Weights of a small transformer language model: 554M tokens.
MLP neurons of a small language model. Each row is named by its layer, matrix (up: input weights) and neuron, and shows model dimensions 16-271. Each number is 500 + 50 x the weight over its row's rms, rounded and kept within 0 to 999. Numbers have three digits each.
Before each neuron's rows, "fires in" lists the words (lower case) most often at its 100 highest values on Wikipedia text that the model never trained on.

fires in: "game", "games", "teams", "rovers", "song", "league"
L2.up290:499420555537457500485612595541550413503501409458474490444564429541434483618495533549473499510475571492490505484420484595435556489470458502495557329571435474450469542619532478461507449513457499454455513458506468539471520559455547572518488488490562427423445542430517445450501487506546504488501529435477503543552442558556518369513499483567566470520614554461470458410454400426546455484493507509536526457448612537456446559491515572387548616479554512482464545490519513588510493554482465534522486501461597517511438589448408505562499547537478548523542482440575460502523461579480546487574489471464445565430536606530516509478565583469544547528364478516575571439419503474443509541567486482508528517552504471514428495511474401516513436409464459531498578491412508449575461550532495

fires in: "later", "called", "court", "recorded", "smaller", "other"
L3.up54:496458475584481425513545510458493489549578451484509530466526481509553484542512461509475439452428536483596555513511453480486504430546511507557529588420481521485505560522452510486498446537591475566517551474446584459507500420506513475418504432470492498481518485543488500589473463575492495407469479388533593504491479582528525463549517498526584596395509516557425492479557491530520461475546448588536530462516453468577405534486400447519467501536447478557500419491410469431450562460519496509569573627425484442499542520443517505519501544493488404450481502427531515408501529551430591485453496494513531467554382573510471352477511508569564515518493594537590474598400486496549540487534463526516674548526499477574512652475505472430469504448465441562546514498509479467582610500473448

fires in: "born", "wife", "about", "history", "date", "life"
L2.up599:387439485485475520463517533375496440549424497534580548504524497431474619542534473371478471494540495471513478576479506520477433500477457511509508508517413484358525411463502468466554524455496491494496426523536458540417503470509542546492599419464484456485478464544404551503440465509439551522429443521614530601490496504509456553481502515534538446464532474516580495508515397545543490457511527454465532540542567535440446559557457526413426554445534502601476521500428517475511519430481410503548488496469470522462506506553450532527447506546509397504536571580488534498439542473497505408559500491524517496480441548576476516466620563522490542465512398569558526477570487566562491457458523544520623492632535541485583526576529491508509463515528445516535422436452503478388582498550453

fires in: "festival", "magazine", "started", "began", "rinne", "magazines"
L2.up619:521476520466453459519584455528469487447478441561546619564560496612579474457535543470575540532497537384477579491493436534477421567497461523543484491389566532518450536382422527435458510437419585502559466516486441474500560429443514525502473497622544527510425487547506561416511547530582568579504549419587569538540508445444510499475545478441545486589488494447523488443508447541488453464534450478551461527492495500499372472553486529489533540510478502560516666583570489519610426509480484473552540547493531510464440480548440559601513491517451569450458517547487580511533537586543519535454506506485537446516487528542521547493514465517460442446452546534455516447471470513407433472577455524543549522425524545446458525536547574532528573495478511517489510476475609433522511419559451

fires in: "both", "single", "great", "small", "gibson"
L2.up397:466432507506488443566546428526509461505498547468481493509430422548560557553610552474452400487461552523551490509496504537489527466537446496488529459420490495433499497465482510533457480433527505558453440426468528469573540544539520544446447477552489550461533480437560490634480425418431522496421450501577479528436463570545435436594394509561384492484494466455519563495441565529593505515458590558466495548448565507521487516512412522500492520445518476552543547519427442533467472506535427510466549493544580568530530495551442542565426532571524427534562418485492588439491512519426500484473522476565531417555358566508526516447626509591546459558459487615463547607414523479514553488462596511514434553555510422387478548563562493514462449496451446472542452534493578435512590548513493

fires in: "line", "song", "range", "lineup", "matsushita"
L2.up236:461489511456472536399532580497503630375495460489545478492459520453534554514502544581472492521551597440443531524489579578504570501464372453456528461570468493546518475560486443484526518557413559548477456498451539469557567430604505501405532470582500466529419536455571549423510471515527493549560478491498448466496558527535490467461505422481438454556449564455494413512364424530498475491501480512535488566442522507538559415466482432452518493446480509581418449368486475591444490665540520547424633538445469476563494480496553499440488555481502561516523526581445541553461524462519524528549488477517479574527475503476422495494554580457524521409428528525570505502472431384437556529459545579523552540416487517415396543491443512432360497531497475480522584562489494560475419516502593

fires in: "part", "lady", "grade", "light"
L2.up514:454573472523592579451547480497540568507548477527415508481495509537489553450460542489453426424494512502525603499459476499492417446553476515552452605560467490497513554489556560440542511506509524464529493485575625469506540502480526546563489390433431504468458496500478518510421428436372432503492511569502479515458506485508585398553521557508595549507442586519466480545495606515528631435544440564510524504483595354500538559472461509459547540496475424485456438444436493492549493527485470627455496601482443527506504526474493512477431545583509509635507378477471436501591475560439513572548446438400476566488476549458518540420593536489419527491428529546530577459440461535507523576550458517502507503464544464519552529501437514428530548402423487475473506515471532429563579461490456

fires in: "high", "hit", "reached", "low", "loss", "battle"
L2.up590:500460491505520455388479480488509522558371461646563504457514519559471565455524524491484472463453605503492471533577565514511472523599442603463573436504441561453457567391479473575618457453462521521451584519512474536469541400464570517567508536548500460456537526432515551515553461433472682524512433505409515620528580517473509528506466483533457467463438517453477480519512573502490596533444399562491509519532609415479595538473526509477504512417529565544504490455495534476568512540460447509507406475498527437464511442542556572469495513539462435558536472503428479478550448487474538428435547569437516437503490484532518482476519570517503521568535546478521590449494420484483487568508419561471443466511452440548523500488460486534451533515518536429527569465411512605525488502544516